python train.py --n_head=3 --vocab_size=8192 --activation="swiglu" --norm="rmsnorm" --rope_fraction=1.0 --init_std_qkv=0.0434 --optimizer="muon_variant" --decay_shape="linear"
MLP neurons of a small language model. Each row is named by its layer, matrix (down: output weights) and neuron, and shows model dimensions 32-287. Each number is 128 + 32 x the weight over its row's rms, rounded and kept within 0 to 255. Numbers have three digits each. A neuron's up and down rows have the sign that makes its largest values positive.
After each neuron's rows, "fires before" lists the tokens most often just after its 100 highest values on Wikipedia text that the model never trained on. A number after a token or word is its count.

L8.down1225:168130115125087156073073157157176212105143126144113194155118138139092136131126113110117110087178126052137104152107150159096129139150105150086139099150137167115133187149099135124090105103131156131121144100068107080137102145096103106171143111121136151150225068122094130094126123126168073154120136111113080124156134121124097120145133143111107171058161154149096088167111166164151108142149086145166137100077140221129156150062093118134154112117181085107100092109126086131157144071118138124112098077141102090117157126081132172105069075161132137113139133095154139160143137054107128154122141136170150150146189081187115135138166145147099169111103090143118148123166082105102189090119156165147128163155099093084146120165106155138101157109113099125096170145103102146127128107160065
fires before: "-" 82, "us" 5

L10.down517:144150106120189112146156137133114188176108154104116107141136079076138101075118051145153112112139122145135157079099159150082167151136175159131136147095122160134128153156150165156165111159111102104183137181055137014117092084116149125050147185065104160111150124147110113109071099154123089102145175122134077060121113172115125136076115144133116110138107080117143133095174154118129147142189165152097171128146066081085135138174132164126143115120120138105099159149093048119146144131172106112105080097094098159059146097160141139114114124134108143098094160074140125140083126067145099087117125173114142143150141111075131130173116127163092095113115041119107125154143088068136143158150117101092148166074127081135134105101191137090135155148127105186109100151130186131150159139116131
fires before: " |" 54, "\n" 6, " (" 5

L8.down1344:124141137176139164119182115127166107106105140123135131142133099169136094115117157096117065126168153152139064118136152164141199115137134131159131129130153137105217138175170105109107144136129159218160101178162121139100108163098136127131135154140078110129117159107095076145083162126144117167138180137097130175125166184146131086112133135176144101137135080121065125139168145132193139147082072126159146136174094110043101182067149228149193099106162101145117090158163076111127141155114174104140084137141134138162109170175092180120129095064122148156044105126198106109062053119084151154108122106159117186104088108120173130134127145130133144091104126136112133112161124200114164146116174143145148109162135091067116108127127120119123212116114152109160190138130096134155155128125173
fires before: "\n" 41, "\n\n" 11, "=" 9, "-" 6

L10.down885:194130167108105138124125158139164155106149073090123104109144170069111126178116096184088094129123133122118147157128111142099098117111123147153096062110181071125105087098128139145143155081168185141167125140128073095140138096134088126120111166157075112131182084103115118114119134098120123125172164113101176081095115152135187076110116144148072182091175094143161069160123103094153170087140118165178082124126136114076191175146090144133155085166117105064176119142092193139169170131120153182174111154160136154078081115078112109143122113082133174187120137154106076132161140095176082088110101128113188125142089122134153092138172193135154137144145123105165130157104142118110104145113136137155133136099080138149145116098206133084149173197085106171135084162115128122177094115145134
fires before: "\n" 25, "\n\n" 21, " was" 5, " |" 5

L10.down841:113172122083087122169040154172065099200117137087122123082086126139074161112092103073159109131087113123174098142122118212149154114136068134114162150080099154111076117143141148117124089125162166109145119078125133050195103118109159187140126143158171145137082128163122139162071161076187125151080102115100122164056091110101027174085109099127114181112067136148136180120136147133091124119130119115045096189135129128099114195110108132103134105072131122074079156149111101073130115111067084140121107136168122128131172149118124128138112122093107125112110091164161128121167120154093129054109118097072121166139064132143118108101162146137161155116116070151083115092127143129170114128179127142063143146145145123148143072122194108118102155063119153130105005102112152138094155119147137
fires before: "-" 41, "=" 26, "The" 7, "|" 4

L10.down693:145104126084145126164162140146113132114083101139170126124155189147078160130112124097109159108145129146123100149130093110161033119177115116118167175107068024151171071101074094097079090098137103113088148121146120203167096156071078116112101106171173125139124064107088128148120149144104137115139162149074211152143133086123104100135150148177149138102154111208148130096091103149091142126127115128158121106089136132077088143134154136088116134174116133126100164101180139163094108050212106097146191102118161137183144115139168168071178130063130104093110062152111088126121119200138181117120109124069103138154123132120114138117133109111093101074123138098089134093105128121114168073114146133194189059111105142115094174122154134102125094105136125214131101173129139087126154114160146
fires before: "4" 12, "0" 12, "3" 11, "5" 9, "8" 9

L10.down761:133102141144186181181103133115120146130178133148166092136102157110121117146150105139103157077158114136117170059112138136124108164072108107145146171128142141115145179130154138146093145148128159104161141183088116162142107143095141112115188186146043145182166109126097131139119110112206120096072099121121120088137101077110121155064131133097072156151094167099131140146112100152151102079153204139156122171155129187084127148066137133160048131127079132168123170135139159151099179116162175157131199134196156138055133127129180104154123148142139179128151096136124166207095100150100154107163128138172139108090149067167112069174143092132173145177139171157172101087132082197124117189092119110115059164155134084062095122127131131140095107148097153095147106124184110145175079100167134
fires before: " |" 38, "%" 9, ":" 9, " (" 5, "\n" 5, " of" 5

L8.down274:218158138153132120113149148082161107103111138198141070212136133133112102102173132122097107107074131151159122128157170089118089117083148093093136119125117153152147129106186146145091102099135162149103096171115138028150090149143087125126101103075146098140100140128192070090154184086171088149153137174100161109151147106106164145164148204093115198099107101184200075135155109087127167122106123160122109140141120166154093099092142094139195101070125125185133130104150098095153110072103111137129178055178100171124120143144132176148104129103136140176107116111121141092058179146179092167139164118114096171127125120136180114095143110159154152127115090091079190150116128168143095174164102112113179135169120113112073128154146132159134121158123112162058165129081145156129112135114166
fires before: "=" 100

L10.down1503:105070106103162149152099131174154072117137096141155228146082178064103164159150092100138135062157158137161186163102194096136153146156140088074116062112169134108123149132130159145193131186116088119131136158128157051105129147110075107094168174082124151137106143078101159136124094112077130115144114168130135149095164151121111132102168070160135089145081160147155130100102106074137150118113142084212094154107115160141126127174156124136166114110123120123124117141135166201157174079100162175077048126149170132123127164139152142132111148104144172128134070151107162103140131104168155082130083135152157116139176168107149083145152126099120102088176124153130189148093154155136111117182112136202198147098107145068130147131096140122091162093138149130080108081098076081120141163118104
fires before: "\n" 35, "\n\n" 9, "  " 6

L9.down320:090110130134225100167120154158124181128150080194125195099164170093089124131123151109098157124093164095158125186135125118164206150144122094125128113114127101145139116100100114158152088116139114118140131138098087163139160128115149192040119103124116120075157142122166079127068122055083125091108114149135162133094098144107130122155176140160142120129114097142153123118079139150135149090140083095081109129120200101092124139152133081123138126146171123096142137212068146187116188092080095082154110112110096141132212053071101116147149146087144136175102131121087162128125151159139133074150145175150129162119184131086113078177091140138098202100112082105169133157130136111165141143103172130135136128138127129144181069150141125138069081121128094091158094134166152126171126130109085
fires before: "\n\n" 26, "-" 10, " The" 9, " He" 5, " In" 5

L6.down1213:127151114158106138142139059154108102128083105108094101130095151087122156134107083124123130084102146105099145132094125102113103090132137173089143094083113203120108146158127146152131177138157119110122130155074088096099095131068169122151196083057150165097130094157170190061107153198088155145118102112114111090128097122081138086121153093103158136179197152122154154144156115189115106144107090150157106100253163094109156128164095100148168123131066179146156117132051133152140111123099195114100115100144126117113149082158167134146076138151131121125082137140098132145130088137130162101156124141124163186133161096137118132146092075082130133045136086133092127173108155163163127136199202163138156155084093155069092134110081178084131128098190120099133092136182163135148123073209155
fires before: "=" 27, " |" 20, " =" 18

L8.down825:190084092066124151109177154123103126121105096138123113139103097125114132146090107115071104073118171122113134148106144167122078122090167194054146148063105120128124096120142112107147137133125150130131082144123086000089112145112108178183170092125094096095114131089136094107192174063168136148129126128178161139100133070116094156091150111127124162138145123106117092131150147175083129108104062168076141123115177134110125122095149091120135089097113093150082138151124117124062095148089093132153150103175141168107134152147161125135191144169118104143110103080153139163107111113068148180147152179119142116101066155170119148096132143125151150090113096140168143141128150164100109109098134084132156128108095170144062097169110149139134159125157125095145123119104083122125084153177123
fires before: "=" 91

L9.down288:189090156163191155094128139157095137129108174122099204140135063162114171170145151116120050097140147124106098162181081163082142131083130077119097157181154152157134127157124130073142131107114063079138151159106140082082122111127132138152135154100164172098144112104168128155096136140137106093160151110157086123089123139143128178124123103151099097150132092207148128100096072135106162163131069166118155139206076192135143143135194117098197087100081075140142162156179124208066143146118072189138123168114178197103111076127101169167107118125088138099144135092154145078179141093127165127093143118135135142156118195125115140080151120071104109125119105167136139133168106114119160180122106157178144108112125158101082153163103187114152129114132144128153136126073103138136106180144094
fires before: "=" 27, "\n\n" 12, " 100" 6, "\n" 5, " The" 5

L9.down898:102161103072137103142136127078127065160087214099138184138158176085174189152158138175091070103166132115120112127117154135147085085186104143136154158143139119148122130153118172103116141147115129123063146204099129012145149117099112170186134107109117129140117160105116108077145108131151090096161144107122120140161126077089085199144100123154164120149121162073131136125143158142159112110158105176140147162110171173145104132111106151109097150101153120159119164132035116168097126117120085134092138117132107115155089130150137196099078049137103148156165109098086138107121104085152168138192187114154131157110079126066082133106116100127098104154182205116086114185130139142085124139193147084172152152146106176128159099106166123121117089114073158144147103137129131139156192134117155
fires before: "\n\n" 30, "=" 14, " The" 9, " In" 7, " He" 6

L6.down1434:147166152154150078122159191134134148142164095098198103123125133133168111098140110143140093130177178152154133132180130103174181147099109087165105080158132156153144109088129112119131130135179101135184130101122130111120111123142080060091102187120173129115103160137160088038062135155107108160130154068122081119133128154140128094096135114079175072101137148139149116139094123156163118151100092118132126143169144142163068095089201109086113140133113134092198181137125149067077082131074150100066126114114182089119164079129163149174137108128133114133100122114122125137124113115077156171121152168147130085056141151173119090084113110066130126162099057156142139159147100129163143087155118099105152197137093154175106142082158124130115137141155094148087072123109125189118161126137082
fires before: " |" 50, ";" 14, ")" 7, "," 6, "\n" 6

L10.down1029:055154107138155086143144069113127141165144170184117130166101114145171147191147115096148140109109122117144118142161178074137128164057137116134112114103141200080158183152149124194188208153122130155137075101115136142086131116092179058164196153123109150166119129154111123148167147138187139158113142044136065048069119153050142115091085158051139109114125082142093125185141104114139129155067106173132128162105211144158144167128123136144150149164111118125164137124102101133160126136126131089126125176092116183101160106145094104107137103107119124185136151078141119144111127108081088185153132125142150139124125106102130118054134148121155165169094133145146155164168098187150132093173110114148132113101133163117134094122098061158125026158115089190119071163171150138162111137191128
fires before: "\n" 23, " (" 14, " |" 12, " and" 9, "," 9, " as" 5

L8.down978:105073123173125118095142130141112103196173135114131118149087153146171166129133142076117105148093056081148146157187087165134177132160130150159147123137056160110116104155142098138139127119131110192091148110086120000158122113140117142117139160142169122102103149099138120119151133139117166106147153144128131127118107132139108155154119156108117099127117141147137159142108184183155084100107133120096159132134102079092183148153164086179125064163194052107070193144119173142143173191099163121091110143115125166146159124146165142112162104147118164055130091146115158155156170080146171186086100127130088142080182101195084089122076100126112146074097052149110102156081111144112083139161142170081136094114169115107112163199120109132089152117152093088131143118127096127148161111171097
fires before: "=" 99

L10.down1231:164096100120130156139171121156113100130159122159162147171060119162154163168206088146098141086103193114105139107055109117139137122123071132115136098084127147154129123110148125108148203152130114172116169146116132066127149132103117095136169099113090088150103135129142153127157079108118164106107159196127157102156149136116103123107093085090129125128088114158134136157156127087165121114119200175120080079134194134116154074142108114098136088117148122121166147094165103093207106172095154155144089220105124135105123065059163080095129069112150145161101099149136131113102137113198164111152166118119162151161101096166100080141121197127169127099078138125168088138112127140107130166142084171120123137124156125122155149123162169127194163214189112164096195153087076110143111139081157
fires before: "\n" 66, "\n\n" 30

L8.down1340:107199126091193153168124114132120147140111146100117219176134085120116085127137155119120063144155176083131107114083192129139098087174157120213139124140150186106122118110154097084117141143068156104147152145131109000141078098136162094098192170121145106109116138130129153056159169114151161121178133149078127182096160077179103094100093160143150138157139126126131122135100131131132051130114160144108130108079139122108105152124117128151173193125116104114159104118122147136186179130087111065134147164082105128137087171142112133079119159129107148166115141101145140168140133137159087082166128131108138131150080112127137135112121130094149179154124176138114077124138163129117149101107107106131150139156061067083162135103155121089092133141119080154131127144153052097098139134161092
fires before: "=" 67, "\n\n" 4, " The" 4

L9.down918:118112141249188153144130091058149136095075092087090147136109096173104103136158157116159165148124153140102090153127172129085160105116135115149128118131133075097128107147112158158156174142128127108166099150102132078142162089089163123136152166158111060144136134139119137117177132119068124099150150123172051134166098121136123125132150133121095127057129217169081131103144070152149078095138179164169134191170133147107144129190123150177187154128212125153180115151109118146176147115150119128033114144078085127171185121160176120088161151150119105076131104148126172094106091126151075157116116086119142125082103140130081115172128170098136107115105104129183139104141111105174137119033111143143165149101099112127110120124155126137111112166067093100105157109154146096112123128142118
fires before: "\n" 57, "\n\n" 18, " in" 4

L6.down1356:151164149149112200116161093098135115143103162094126111095172142111110114111113147163125152074104130090132118132118118109111154165106133131114228121170206148120182146192118122112064127104118188121121154147148096071175114116122110113070093109187140088142079116135177155061100141127125114115165170120146160118158134136129127130141081132157119140100160091172100120190175101193173104163134119100113189167107145170105167062146162084166149173097146080104121075142158062133138151139145176099131114125087145147158163107135073139124167065074131151105124095157117098116129058147100118104116057173106150110128111167163094134156136092106130118199106050096100131099105139134084095065153121153039068095128165117188101163116128118199143117168137117188175121138118096097094164124153120
fires before: "=" 95

L9.down860:108144187079124112138116077138134129116111163111093189129122162105163171117126081109179079130125082134200149086146089146130148106145106050130188135128085116093083105172115118104138103123062090126106093146117171169190143161133092090136138095098059114093232120119129136149135077126148131112036142122102112136136052162064047181146125096166115054113114157137136138126149103137152143136132141095095087101129121113109172141122104095100104126101239117136184077132083158111119142110157088146155135106126107077078122152159079089200144099189115159126078132144129089136131106189121095123166052175172127136116114130165158103107147167089115106118129124151167109112127133086157081148142093060128103097137121173143102144118075154117138142098088122112106094073114105105111138145115094
fires before: ":" 58, " |" 7, "\n" 5, "  " 4

L9.down1243:090074120121182088147147087128100130132104127127161120126111111161165081112122126164158181169137088123134134195177157118121177124119128166160183214128081177059161174166160154075117138144134116113154112126148154155117112150140100128092151043091088066088156140100151135069162089039129101088066124130137095100131087191172147147147102110101137130094144188129071120175181091143142136105117147149104160168119119109160095120143107058118110124161138076163079121148133135048085164141097143135090139127069137172132098154095145094131094176107106161103114144135166131106197127109160166131132168178129091119070139112148163089167122168144130065116181166130075133175059069095160113143100145085142179129131106140178129090071139105090150060115037109117130074175171138104094163119097083
fires before: ":" 24, " the" 20, "\n" 11, "\n\n" 7, " mi" 4

L10.down95:151131088164089116176141154147161120174087125153130148159138153144140061130113123084149088137140137106131126120102222127087122137113198138121109139156116132135145152142133105123145074125155113143127142104139132074139165141132129089174162125148109139133126157126222074119146183146144078066095060152118081121107179143170119137186192144112147161121111115125132155170176148167158152164139085139186122117107184115164069128114062182153135134062122124059128030145106146131138155113120100205086135123112146142085089122153106219177102139097121109119151086117085107123074120121138162107036162166154162140129138092068134147133121144143086141160136084134082155139132152143112121142070120105185150140120154116091083107154138107126080154093130124068166075103171150163140165162150121
fires before: "-" 64

L10.down852:134123115067110114197160204151125135128134132184218081090115112065103149144126125135160154121108080139141083167119108101080120176111068103188139120118122121097136133153071129208134140149095117126085205125139102109143122153109088050113129087115059099129102045124114148131113151111096124112151128129043173199106102130116117167117070151172110150159097147116150141098082183113206133160132103099151131140115144160103149143180095095126126137180154169077158147097211124172139121052117141109151116106139124128121136166133110104085150171099096157164142135137148120167163081105143161087049142114117222103203141115176162137090173130128121201141078143118061131101125125158095079118146103107107092118106165121167216131125134082134150135171138088152141106090134162125087168120137144
fires before: "0" 12, "2" 10, "4" 10, "3" 9, "8" 8, "6" 8

L6.down521:063175122148146085114142104096142107180165116107109096165072131144096126110159132170090116089166127167118117061094103146109109083100091182102095116117158126133116152120136183165105207162141089135157160168104104022146117099081134146118122136106152132188117083101145150111144107140135115195122166170159115127166072153076121152103146143152151093171112146090098137075148110151064128203137101096090167172149111159059107089141109156101124147113094126102078152110156080129115151159172090124110154129161080172082128069107120104119129103105103123181173129114124128117096049086184132147123134137124159104118089098091158140166151081113101199124113199154154143146108193150126059127083182129126136152133213172095149126101149112175158095139198143135137127156123112153099106144093160
fires before: " |" 27, "=" 10, " in" 6, " as" 6, "." 5, " (" 5

L8.down1499:113101153147126126117049138112154149143091186161175169097148140175105149110117106130155163114102159090124146067153081111160144153110215166097178167170137104116154108102131156111139102149111143126136119125090096114130143122108097137156084167088092148098149131110092167180044141123119121122148178113196121090126153127102127132191087157166158137128158114216139084147141076084153142126139130130111114155134153185022115098148040143129107131138077085127213139119152039120161151140182178169198146102168109100136090135150127154124132146158148156125162127112119192131101110168168215120101106126168162135102134141116149115055164187086091104134096119081113134118123131130199157166149141151122133101202121157113103146101154153133069152097092154087131128138120178122159117168149107
fires before: "," 38, "=" 20, "\n\n" 9, "\n" 4, "-" 4

L6.down448:168127106171099104176171120084153125157127065129125130047178153118142134121097101130158094131086108140156083093153134097065070097131134119098141150140127122175121077184129131164061072166167155121061156156163114075092161115147088064129206146084155148088125085120125124152123099122191123108109146115160170083132156121193115116174099115144118132120173026130131120128155189113143095114184155121084148128119160133130139093180148132144123121119069171124104152132134124083143084125184093111102086127094118136146084165170130134098088074097103123193129147127185069167109130107125134158023126142167118156131149113109122161127125175144159168157204120155105091128064151149129079103164159150184096161159137199097111108172049113077144129162159124153186128150163160167098115140123139
fires before: "-" 73, "od" 6, "|" 5

L9.down1274:154127117114123101135127128104118110096106121108132118124159116130114164113166106107142128140131184109142086086117122159142151108150146145127110146133159096169109136108155123080165152184103121132070141163121082000105144143135116154127157074171148163089123116084144161160135175138161120115153172126130154131168086141113120149139125160128134120144108145101138137130132126122099088124158168091180086124122090129136130070134157127133153108110129111158103109127154110123142158139089103208150109125105131091102146171121144172131090133128117111102104113170124075172150129110092101110169129096143146131105119152130143107113075180116144105096132111137153160176132119111158137163032134158122159154108133122111142130120163110181110158097157113146160132118128106161162147120109167
fires before: "=" 99

L10.down472:127076071072137131117148137152129115107140083086175134100100173135141158097176121072183106105168082095088101104099087135115141103137132175149126096119109123113163173139098142160176169137119142139162056170149124252115149150167160144204149123112163123154126138107161088104076124093150161018151106183174178140077115128154107143152147182137178142213116159124119172091132139132120153048103137155099105169128150212110080115128096157124155102112156158145157115081133077183151128117147123106096121130162110133124108113148127112115127133092106157060135112145162139092119134096177100159123108127086172145101122139149142170072129145159085088086086081135149160104086141096122076115115120127133161094118098109143126116157158076111114080179122140164084097213152145124115142104087130
fires before: " |" 56, "|" 5, ")" 4

L8.down1000:141104127087146094125125170105129088184119160089096131125099115122097113129150108079133133170181111092143130120131112139198098137094151154141199160109077126067178123131087100173076114112108085111129068137104107000158129177161165152130113160132198151113169086044121116142114110138155115117096145110121090095144148143107142166148121166137144131131185085177125136156127124121148124134153129162115148146112177132119120155129112082138132132084114145151116141112157102119102102121104119155132142119116175108143152167101142165150105133072128110131179134115150102183143119141110124112117105113181140097124113134131158096158122155097102141169132108061125164095115124105142144107114113155132168124102161168160115119155157196101081142080105125170141105102130181104162115176105145
fires before: "=" 81, "\n\n" 6, " The" 4

L9.down1047:104125124196095105157118129134134131135160130167127121158148060139144141129117105098138129142077192120127115090137164115156080138110141153140112095145140156104167192110134120164148170157113110131177105101178147000097171195113171125173161159138150078107122148104187100111100159148082106106131173134156087137119115128119144172101117092182089069133165160113114188145128089147099210121176126104065110181164150137113118082135134095063163148098147101107148168132092145109149167173114167152167081097161133151148079102175100057130128160143133071159182070129090160138100138121106152137062144152145164128138090149161099130132180111129119135108168153132104075146160166068138132134136090194207163129078108122167133119136170108137098141137141135123120116196081186121125145154160075
fires before: "=" 81, "\n\n" 5

L8.down679:174112100089115103110130110079163125097093149107103200114113110142153108169118103138066124114150155113151120097105136141149184105181127086123197102186156153137123103155096166141140114132122119128099166149140131052103165127082091072188113158126105161128200113096082141119120084069107114115161136128121078173111109140111067108112118172135146109149173134145146149143171076172189129110143166137131194185080131155090052140133108140116112131089204131078182131175156162172124197102105109173088144181181112115106156098057192156137132134089110148145147169096155153112128109109087135125140171132109183145134120154119080111125123208124139139057107146144104164143115129074135135143203053133149149143150158128169136151132195107120112105116134164112150136067163148093081109161140101
fires before: "=" 68, ":" 4

L8.down835:147143166165119115118136127167118145175112131146201181159122149160167144103171109199115143136117163182125079189190116100146167139134136096180141081173093130097097083079168107113097167135170171143147076107113093120203184178129108184165137118125130117114180095153158088123128095146079003182135110138117149163141161072114139117177123134134155086078153187124101151185145147175156116112113163120148135152144149135153112163145099080164107117142104126159109201178118124154167136150129186179114188138070121110113129077093181049165151083107133139169193129149128149181112129086092142103106137126059092148031112115070119153120104116159135160120165127068104144140140109099177157149148097122146108119099119130117146108096118128154110117140102167071176119162158136044145211168116099
fires before: "\n\n" 14, "\n" 10, " He" 9, " In" 7, " he" 7, " The" 5

L9.down215:105112156125176151136122155112094095109149118149107132129145178131110157148167118122131170121129134106139133165133119060153168136136142105114104170099124159125124123165148133155132097149127111158120133184137123000122111113117171136075107122125149125127110094103158136120139112093161126135125124155105128163112104136126137123131098134193156176091109162145135123128138128144184129135146122100127083118112132106102136135139125122132148114145111107108134156168139112118125134127119124108128118116110107146083112123124130180142142146117101150140128140146144096110121125137091128100142123146105154142148132147123161110153093130112104131162114138120131135119115137083154136146112124115108130112133135127091125082126133161154138089137144142095152111134113170112119149137143084
fires before: "\n\n" 24, "=" 16, " The" 8, " He" 5, " In" 5

L8.down628:132092099110098167138136179142094159182105164133159101135168115160121050123105069139177134114138127136123165074055156097105094128113107167113135099138127140169177191140101162126123182145117133127086132164078207101121169155103117155126080144229082158153147118161068088169065095202097091166053148092149148079154138114176113105139139133154125120116103089132141096128176114131161129155186157071106131168141089138156127209155098156102103149103151087145148141111113132134158158115104187118149147115114128099152084181146123082143108146202191166064188112166123089145107100155149147088120109116117078125134118077106134096084147115126113140148107147127140187083114141155106188132089060079164202156138211109124134170138170138105153104161116115198110111124124141113123091132104149
fires before: "," 43, "=" 8, "}" 4

L8.down1212:123105119177121079208115138079123124124167100085073115069084153170102136115185149134148121120163141173133104129091124111105157162185115107096129111126130111163163156070128137143157117121112176145091105185116143142131130105106108091089172138149158097108102089111146084116113128154142144116098082164135159134103186147151139128124142171118125120125153157069145087156109085143110140174076155125132140124161060113077145135130153172156147102104123073153157122105116164134189097118124154082018109136095156183107124076214167125127127164098144173136164112137146150106131113118155111177154097134155107132073035120133146149109115099137101137124161113182188064099100112166087091093119127136128081153143142109037135119217199106098133084152079143119087125096146106092091122145124119
fires before: "." 23, " (" 13, ")" 9, " |" 8, "ena" 8, "  " 6

L10.down1065:116068084136066109104095104124100136169078137122127097123087134109120164110166119151159145129114167162144101171129099129165185149128124126184126083181170175105072120115127084133119127090183088163135115142148106088107143182115112096104146134162121167117144130141130121149174169126144162101099108095145155076191141127117105110132120116070142117142130098167113118129101211156139123135134146105102110044134175158207158168143063134064137083109132158143128196106134122098114182113110118168165152142115135051082129101078143111087098121126145097166103203158108117098098157139118098158103157122068127155160151160149131128120066152130141076078081185166117096137164114093110170120115158174080150132080103128132104124129069095148153122108132123098134158126123123141151140081154115
fires before: "\n\n" 18, "=" 18, "\n" 16, "|" 14

L8.down15:033165153190110064160100100148129096151141107090133090116110138158091112134111141136155174110103106108120107143144114109095093204132139139138027101158135118108129157140116151133107142129090164117144084047130156103118114134088140081129150196170138120161101125103138131087127171181191070175115098157117127061144142131097134129127137116049076138091096128091134118098107130093128111182182129142136112151119161115127183176106172111109126093130104150109101153050116125161105134101169145131126110116107128086105124133172120187168116132123126090161195194076169145148144056114088112088141105115157142169045149129134132155102176213131127130159135113113126130149142158111130121079109126155145119172099138123070121155107121123148131154095113151116129069116176160117058134051127149
fires before: "\n" 55, " |" 11, "|" 7, "\n\n" 4, " BA" 4

L8.down1429:157162139101132110141121080095069115170151173137095123135108057070164159158104154150102088121056118088121147148125117149133162144075208141170140153101124141133176090114137111112094111115079098138064131087136106040121154105126133130144116119115105102083115150161092123101082119120141158099130115129122136147101130193108125136125150141114098156157135111168110097119160158185101138122164113145076159157102127115098174100137094120139149117076166118138145105159116117137115178114150136120085078122139119119106098126138104148071073126097081196117093077110141148160128108141144138104175127178113201153123146111132139142114146124058140128111087103152097166187125223091090158109155092165145122089173107103143136134097132136134117164122144115102098121154181160139132115093117105
fires before: "=" 52, "\n" 21, "-" 8

L9.down1220:145147150144112152055089121147115137175131163132118115123109074137087114161122093159180133108104137158128150119149177153124122172058096173170050078108147145132162087168154102162130139166109167134120150088067102040120128129118184119094149141091178125096151189139133144070118096183127119088181200163128101101129149138118162143096118144125116196141101137091154124128127125104182160085158140098115110112181099116113103114097174098160143090068155119146113139110136126211157100116098134071109104099115135120119110116128120090154124173148112151126111131157109179145179096172172149141141119146146151082107082123109101134093077124088141090109143087141118155111131057114138108132175105093125122111091060150111183151094093136170122138122123127162083087112078085092096153096098133
fires before: "." 25, "," 15, "\n" 11, ")" 9, ";" 8, " |" 8

L9.down419:099099110143094094133085125174175123169114169170106140190088159104138113141117125151030118119147094070134133065102100130097138098125143111175151129128134122121141050094193141125092106151109136140168110134109090000165083125119112116188100157073110164161092125123077118152130135153142141127172110101087119111134101106138162090141106128095089117158096107130124133135121152170121084153152085131121169149189142149117151146123104146165183136087126097184108131146125135083118132114104137132111183139123081112064083131156107140123187116105074075123150112088122153105143194129166090142154122147126084122149095170136139100153159164069146118147149137142105132155106126128129121154133116071096178172150069090133122129193169090115119136187165146091126133080107137110118112129126104
fires before: "=" 94

L8.down1360:108090067088119073111143153185116133144045121109063207158171169137165095103036111176070129138107165165185136068102144161110112180087195106094127119094142092112095132133132138159156161131086081121082102092096120154119073138111158026135105096117133131133164146149106057133182150161162128079120098154127148104164077097132132152104151122116158111137123095117144152140156124102139078143107102171079145124122117053073085126104079136148146098116177153083180116140108199152092117111119180143097152103062082109141136093138115156138082142120056094124120130188155159144113166166126173121109145056217093089150107133099095135118145118122150098094104117081101143066139117104173119184096166085149117130117125133087174143141174152100142102129091104149153120151120140141142214157177108
fires before: "|" 41, "-" 35, "\n" 9

L10.down831:131152216184110112106119129154091165199090128213139092141157176141178145091133140089166159140155167067170128152122104092150102102107194093137120166128133162202195160130117098137116131142141155154116153108111121108161123113122125145144109148133199068154100116192109123152143119061169132153077118155106096134114122092146095159102135072178146127179141057174131112096171154147096094101154157112106142113134074113102120200141131128080131108112166073149159113162117105145099113129109093092116163141117101105072159168156109137117105071069111149143102147143130067117140201142148100091119119129082109108106112141082168145106125148158087135155114142120124147119181153131112112117118120157091153118116105106147155133108117177158085068177167175119142092087180147118108181164165093
fires before: "-" 56, "=" 19, " |" 6

L9.down1506:134105080114163114122139100152166103153117089177078177111158127072148135132093164052103123138101079121126086156137116164091098114147158117134150116142098160127087132141128105187100147116186122163122123109129122122138137166151113045185118159181107094148111112124157075163140130129130130106128068102097122144157108090142082148140162128121072118062073089182158187152156169099119153086116128178150152163178095088138128149158131115081134130110128134165092104121145133184164120049099092099195138107086128142072091104085144106127144168146125116165154150115173137136129113102137079082123141084170108155102141124174037143173100139120094144147111158161178066144101111105130103154145169092175138165133118146134090107082180081165087094091176171063173122089115190182077149101136195
fires before: "-" 67, ")" 4, "|" 4

L6.down1165:191174099159131127145149125102165108123111155151096102104101144112146135129114101098124117114159138110163075191095136152149130153095179114102047079125153152116107166112104151068141155177143125151157122169130117000118107200113202114121131110129135167155092158111100120107124110121125220170154161139107094166126161126166103084087101091146130144106131142083122091127135154136127105086102119154154106117142188137142101095103131144124155171119070177102125108156129139123140096199094139134104097108082161150162113110166110189108114154112117124125140172134095166160155147133102166088144192127129092086110098154077144136088123141142091130154115086151213126134152166114110146076132106148101152103103077130112122077133123219089132150110114136105158153167143058160150158095152140
fires before: "=" 99

L6.down233:039191124148065126163192117105136103101177156134081130108132151168112095135093131122102124102093110135143154162138101092134181158048150145124090124195093166120159133118124143106121146130138173110056062116073178153141118135090141161136094178147151139234083154179156122061105158182135104084146171104078167090120054131114136133114179134024138123114132097099092119092150101165086139107166116121149113200092153143085128148167105102082151122127161084154169152120143136090112117123206179135190103212097158112161164133166151105104085074156109163088121117146115102128090099103127113136083118103121119098132116113144098144112149149119107139125123083121118091126136135132145083120123070073037066124119142059133140112108119168140102048059174076143120068074163180167162164104175139
fires before: " |" 38, "\n" 9, "," 5, " =" 5